Weights of a small GPT-style language model, trained from scratch on English Wikipedia: vocabulary 8192.
MLP neurons of a small language model. Each row is named by its layer, matrix (gate and up: input weights) and neuron, and shows model dimensions 16-143. Each number is 128 + 32 x the weight over its row's rms, rounded and kept within 0 to 255. Numbers have three digits each. A neuron's up and down rows have the sign that makes its largest values positive.
After each neuron's rows, "fires on" lists the tokens most often at its 100 highest values on Wikipedia text that the model never trained on. A number after a token or word is its count.

L5.gate275:131164104208126183122120101190099108132113132165109120138189123084172093093143075116177072110172128133181142139057099115121165130132171074141187137114131160114133141133079131153144142136162112080087128130149161154094159063141171134103144073126147159129089199112122167149117140120095137193142074103097151049102134097148064160096117121164096138109159111171124111161143101119187101166135
L5.up275:083123137146123177163091180110146129171194080203138136110102140098150152171155100055117114083109094156116138182110124160106122093177166116095140138119108091140121073128211129113086122121092131086133151090124126180144080113118187132166096163144139119175128142082109087083125161091082156121122056120130154080196114086132143176140055143130117098092085097174151109155167130138119083171192
fires on: "ow" 23, "d" 8, "ally" 6, "White" 5, "any" 4, "ty" 4

L7.gate139:119113119158169163165137111196137134101111104145177111115146102130149171133114079138156130121161141137142163146110118157161106157077108067134051156186144060095093131074092108104144170162116128112147105121131153142149157167148078107071105073113149110116141172068098132071118120092096145125115141123141160092156129065145066180161147160135137110118148175141131205148127125180107120148040
L7.up139:158156136124133108170149092168167126116119158097090176159138102128209112194091120190101141097134108128103096123161133137146123088087138088075142144084171093127130090160152129164063160116136129127126130103104138111161117138106079169120126086070149141088153124129144139207107143138100137074072185174088111087185136182104116069085123152159167091129134142141158173117096097124139174098127
fires on: "sp" 16, "am" 13, "Am" 13, "ab" 8, "Hel" 7, "Ath" 6

L11.gate160:115107125115129154078061128153098073143120125191165168107131164153124091090126124126183152110116114179096085139112135161043109133127182052164120180139148153135064112113108136157075164162103095111068157158157102215132113145134174141138139119125136093152153082131116163143153146138155066119127156135109144092101106078129108076126121207121099149087137120149141133069091169155160147062141
L11.up160:146169188173119082107090165120115170125151081170142073112140155151101113124090055144123109072076134126117111091121157156126160113127143147182150128089109153041101147184177171115112118119201107169119191147139133130136110162183131096201148132175109141084096128123142093144160135185132066140126092140185137141154155096112125100138082140135131070159127180138117124129113127095075159092097
fires on: "." 70

L5.gate314:138114148152112091122078130112126135098154156128101118145177158128170131144131107121099130146174140087178160127117100098085119187163168135071085175109140049158118114143135136124106125154144096047107205162138119090092137138095168098116087106166157193159122150129114157164131156188144130189111107100086154104087134058141089133081115190176151081131116111091142141141171098092141112146136
L5.up314:179122084168085117103084107089135161142154178123127131100137179096169122140133156107120134124169125140197200104115143128145129111138137193137152160113164153138118107104148143145160087154156106118085187100139184137159128129150170108122072133180110171159152179142100066122180053109089103107118113066119132119108151130167142142121089119097125156154090058158179101105142117101153153131116
fires on: "ed" 20, "ing" 17, "ly" 11, "ers" 11, "ally" 7, "ty" 6

L8.gate416:137100114125101069110062158121155155116096120164140086136174065119143144092123129174117110121147162125068136087142125119105120126128085108135112179152082129094143132118087128098139230175141118096061122064163116151097171079205155146182129110128118155151083149163089122153153150154125091202093066177126098115140156052121142169149103115109126118152073158113132130199130153139087062147149
L8.up416:172126114147139133083158117064109167115151115077091144102119115099164088118100134103143106052155081114119105131171120161140108107144095134158156125162162193090130125145160177160139131123158159094131153143165163092157124098083142141161159116150080171048083162112144170153072101133161075141151077071130070117185182080131077149111120122131074132099050130093175136109110144096165172146087
fires on: "as " 30, "ers " 15, "s " 6, "es " 5

L7.gate381:150084112186064096096150145146156175127144103120139148146153181079128118098111124150052115136108173152147109139019127149143130103129089112077131157139127138133082136125067119171094132188107091089108163119146130157190189145106124107124185113171156159142155058144172119089170133061095159135076089173149188152152120097128131119111134152105167091101128127176130164168089136113129083144164
L7.up381:103090101106134092111109067109143081177169145130123178121122185142108155171125154127133118190110136161111111094105139139105109166126151124105077119026120098206161146104049145130086082184149114151105126137081196161152110100166176128142159138105190114142120112106135175166094140105179111172098182108067104139125161149123163145113159146114106114146149163155085140150119158137074106119163
fires on: "on" 17, "al" 10, "an" 9, "techn" 7, "n" 6, "om" 6

L2.gate296:113153164145045114188131135122106112129123166101140180141068161160179125202108149095073103100107106129134129138090109086114161150088179098170122160112075106104152132146051138170068179156089138116159132149140130107182136134124143140138141109158160169119104049181093132147164149127153147076098145116133057101172174090155127102111143159112141138123130169163119094159123167096122150130090
L2.up296:092116119122143086169161119157121147096144139107135114118141189161114178137120105150112133151180097120089131144145164154132154157107123208135175165118134094153161081121119157210065181158150131182121179094116166104161100125142090177134101153154147109112056080125092139106164111146103103170157142084108081119131145109119145071128164205055146160136076158179109102130103155173158155104093
fires on: "a" 47, "Cel" 13, "al" 7, "pres" 7, "pr" 6, "ces" 5

L5.gate345:087077131099085077100187156125148108171120193131100073082136141142139113171162162115125132162170141146102099176162103107142188162144129087161106164056143129155147153114157146117114068094140113126054119138193119090154116149144090120161168111161112120059157160113127121117174147166137099145075164135222131120122151079117186101117123116098158061113139131125154142131090158084161162104093
L5.up345:113105105119066117146134152122138112160110116129095140132158144105099108110093130091112117123169164098091191100160153158139152087125144158125170188104152126132156097150163141137106155058117163110064130177115123089159131140118127093091038098114120162120081121158137149108110120102128135087137129066104087088102206171146138168195130108097052102195106153186131108152072098121112199080126
fires on: "ing " 28, "ing" 21, "ed " 13, "ation " 4, "t " 4

L3.gate200:156085130125168185142117110102151141112165111121144113135128137165156099115086109191129131097147070115145150091129122148147124143096094187127072179151122149066097107110148132141163182126122119110108069080099085131143112128129160130173132144156081132103189094181155136101172122079106108114119112173139103091133103084201056068110088139089075180150114107161138187119166130162194087133119
L3.up200:147157196079116088050085102070150194149125078077135143111118137165160130156110109134085125192136109164135119124159105132126152132127160134132161118172215113138159143135194155153155127115126137152172130116136093076098107077078179148116153131174118146128124200148137153086126143114086093104178105157128096110146166115128158110119106110079134203151141124098135100065119108122166133167170
fires on: ". " 40, "–" 14, "s " 4, "Walter " 4, "ers " 4

L3.gate78:211114136185171073158154165093174153100146088093131151170132192114131108139135146163136103153129170094151164114119130142135182088163081124138142110087095160063123146121077182208063185117145097092118132114193108133145128091109085112159145137147085115144125150123127181136163152051082138160131081123125091111118130153138102142125119052123191131060150111133161124109123114088137057152114
L3.up78:144083111168097120101137122118106126089102087145127066138141141077119137128175118097102086150125133115077169207143150145092053088102110129139199115094185161180135109107078146141140100151110143178139190117109118139134138127085096152133146163142125098162181125088133079135115080157115099149125152111131161154133147199158150137100105093163164176099168187099158069096085171174098127125129
fires on: "en" 30, "n" 22, "o" 7, "ich" 7, "'" 7, "on" 5

L11.gate315:175098148103110130135092124132160156070079087153161129125133144144181083111104096157107163150109125097189190080151114107082075134135110085140122151100134189098123115133134150130129097109141145124187133119138135139146147125127143157143098158137088168105122073124051090144165132120192061087128141136139116145104107133157091140111108124100205118124165098121097165164057112169099068164150
L11.up315:166099071178055150111077099168180133114138139115156113091113134140185178162078113119115107122120093105164112106120160140118174209131060137127135143122118122109139130119109128112090136148090127151131133070107086162120122086103144145140105184149144194143170106118088051084125098151142133105199122179100093186175090124146175083102145144123112114144172157083117148159155146192150133068086
fires on: ": " 45, ". " 9, "an " 6, "(" 4, "); " 4

L2.gate391:140099124181174163177138165084165095117107111144102143104154133170138140150086155085215118156125138116152125146126150143175162121143122109136186154123101184115182104119109151119107103146121101077103118129132162158120125090145050120144145140116160151032122168096132069146198127135133097160148024176096169169129085109115049145116061136135183123072044083140147144106113099152125109171109
L2.up391:134187171195098108103149186096126121135120151127146119151137142160165131057121033117164108137119116143148120168078142094122104189096104093160133190109137074144083123165123104164106127128081118146112108129147156175110090159139111118135154147148160122128158098112120145122134045149134141152134102163140135097081126092129134123139207115151152168113136100109098071086193110122071149143095
fires on: "Sh" 44, "== " 23, "sh" 16, "ash" 10, "ish" 4

L5.gate231:138117169150124138162031121083174142111131124097157155179131139132165044128097087171106081165123117154220132200178116137125144086096086108141156087125160154084117112131129169135113103173187121114095103149132129136155112093114108098134135100090129109112153125107114088145068143146112105192121129122186161119131180142157112113119149081162090101111176172150175121115108124173095094182054
L5.up231:150112163087194116109112091150127094100099141131116068144179090096103153051106130122157124091104100135120150131186171145128128146130180130123145117071155148154118149126123200137119117169131132070168134071156132088093038098174125108127137158101127111075067168156163107143120142156181132092142140091146170094119147204124106145089177110175139178166103159134124118117146074104182112151120
fires on: "in" 41, "an" 9, "of " 6, "but" 5, "ap" 4, "acter" 4

L3.gate88:116115127096063163116114145117140121158127110154127161113121136110202093172193182117089141112106109145148158087090153085157186136170105147083137148100100181102130123101129113155116098070094131121145128125188120205181170123095077068142169162112166093112104074091098135129128186170057093120124125127178138084139188141148158117113159221139126109123140087146060099137134125113112164157136
L3.up88:113132095169085199145150168143078110161156135155187142111078059082129151116133085110174100085158105171149202154081130185205127182126113163139207157086130133133130150150079158096123132103060140131127115123127150172091131112107105117124071121085149103088060177139146146158155146128082177100075125115146168151143101120144116121142105083164113136184199163125086111144143111079165160135109
fires on: "a" 25, "tion" 13, "e" 10, "ion" 9, "o" 8, "iment" 6

L2.gate340:167103152128112079135083124143112120197210087174134162176162085172170156080111124152149118165158121131147138141142136107176147145172121119131124152173174119101128089135106153119094139148152061136157121188134207144137169100113086055059123137106138104090181128127149109111162171152113127106188097061106098065108168086089113129183106125174064150148161157149131120127093123163113107160110
L2.up340:127134146135108061124170073119098161159155149138107152136138099163113167078105148144103128110150118138220124153145127121164096123106124164088086148107079132115155105112061162083125116093164109171135168150128183105178153099127106103121133139183147114118102146133154144125211125138107072111172108122142115125073152118122158135172096164204085138173168155112158045201155122158151141141111
fires on: "it" 49, "ot" 16, "er" 10, "et" 10, "on" 5

L2.gate354:176133166110116115118113091193091090109160102148109097125139151111124110124154132140170095131170101122149121102162089157117213154116087148132161181132158096090040126065123141114049135119140143204073169159111147120124091123107117074113106138083102137088140125084161122192163156129124108108113114147125129048148121087163095136162117151174099066149146152136170108165088177172144111143051
L2.up354:075149183060089044134144164149028139073110092115146056076090116153103188166108095111171103138128123144172159139081157114085119090095117134123094125151168136113112091109143185139131166166128153162164132117121141130081110104112092125108106116153131160116110175105111173183150137102116121154119159140128146137157198121142068109127140055129107147140215193130165154138112184084176146142092
fires on: "er" 75, "general " 16, "et " 6

L7.gate114:163117098150145103158129094149189179143119123157110135135151156141122044107136080150142146098189120075084124111123097129101115140183130125162138155126091115070109139138151186110143109144227132076103116128088131112171150131186097085139142151186158161133171115123151123137201072116090151121124131111139091124101122111130191073107118061169177087068115168106139109152092171131155110139095
L7.up114:128144180177141145131139117130148149137137166086123088063163152168099130160138183129086110139167126111090143151107085155138159107124066147075121121114061121123103127132143127099150166143147136091148127096140099099096141199161121127128171124165093125143090231130107090107143121141126133151141134118173087149166150143098109109159129109152134134155113172117166144119095195048092047189120
fires on: "ab" 20, "ob" 18, "ou" 9, "og" 8, "°" 8, "eb" 6

L2.gate5:124081152120141086151089138125173132141130103137059158119138113108157116162101137131150133123152135117088121167119079152111188133167139112112107193079149086117182173152107187094116066129131123150085209096135160065182148057092125084141152156129109153090144126128119118137143203145171124139146124172137113149095096185111121137085171170127096109119160144156118128160100169099143127160059
L2.up5:152144117098144143060200095155201172203151094113116101122126103122149086128093069117100133069118121147135150181088112161139137095138172200141130105103160103128111151094167127103140102072122137198143146170111121115164105160203146144088129161118144192113085133142176075128123152135162115082113125152128154121144175166130127162132106171116086130084133070199114140154135189116170122078089
fires on: "er " 29, "ed " 15, "y " 15, "dy " 9, "der " 5, "t " 4

L2.gate114:149095113107130135145079146148110096139145174074198151151090107089150108135122103113178068134107167152147120144107163138137127074113139091160177098166170134097159149152115221127058191196095105143149102102149168165078169104157107161146145146060157155167171111127112116108119162139091170163123146102135114167171136108137108125093110122105108132125179152121106079124115118150172153121086
L2.up114:124112123099122112106139124083113120127099146120184126135181135162078097126142134075122125088091101101121136146102116152106110168123125136140174142126114082124181098116180099133124152118118125148139137118122194134181108042095102160160125141089155134109101114067150134104160109141109082089204242122081151081122105145126111127069106170085152107188171084172190117175185171134122100158087
fires on: "an" 63, "Votes " 7, "and" 6, "in" 5, "a" 5, "al" 4

L3.gate76:121110082175097101151068104126158149080169110128159157090128145124165124128107126158103156149143135182121127166095124131120061085045093046146089183103126109097078130101096129168092169235133102079085145121108172133145138160192139095105150116096133125111134117127130137110134114044163114150104165212118113079138173149140142081127123108175173109119162104184132128187116170134104117174099
L3.up76:096086107084117126099098118122127088162093121108111097116149137122132105126108149046109075085099151123186132100098116123151094117102076151115179183142089162121115167144166075129154133160127135028166131181159097130144112093126164116209162094130157123068139154170107158128163170103139181075117199123074096136145185124143091183106102193137141112164110094151085166089095120151136165154151
fires on: "erb" 21, "on" 18, "al" 17, "atr" 15

L11.gate427:139077150179132117079123172121113139116159108102132128140116125144134078101161145134187129126098117180131107155117143151131103134110108093138151145162079169067080107137106091164094134120100098148121086144152157188115115149130110135103138122123140101222210110140143138061255196088114077125132092124110159108147121132178143133113110144138100145083156124154141150059106185139157108114123
L11.up427:099140129136058204160110149118166148156126129087162159126158169128149136085100095091127098137122095114152115129136171149129109118083077142139150160064102093128136118106217131118143125131147119150156134177132162093085102129177084112140102167085124084095206158109168063135115128079111158095112144088102146114153078112146088143048122160171148168188162131140128148128097152154107130121171
fires on: "(" 27, "born " 25, "." 16, "\n\n" 5, ". " 4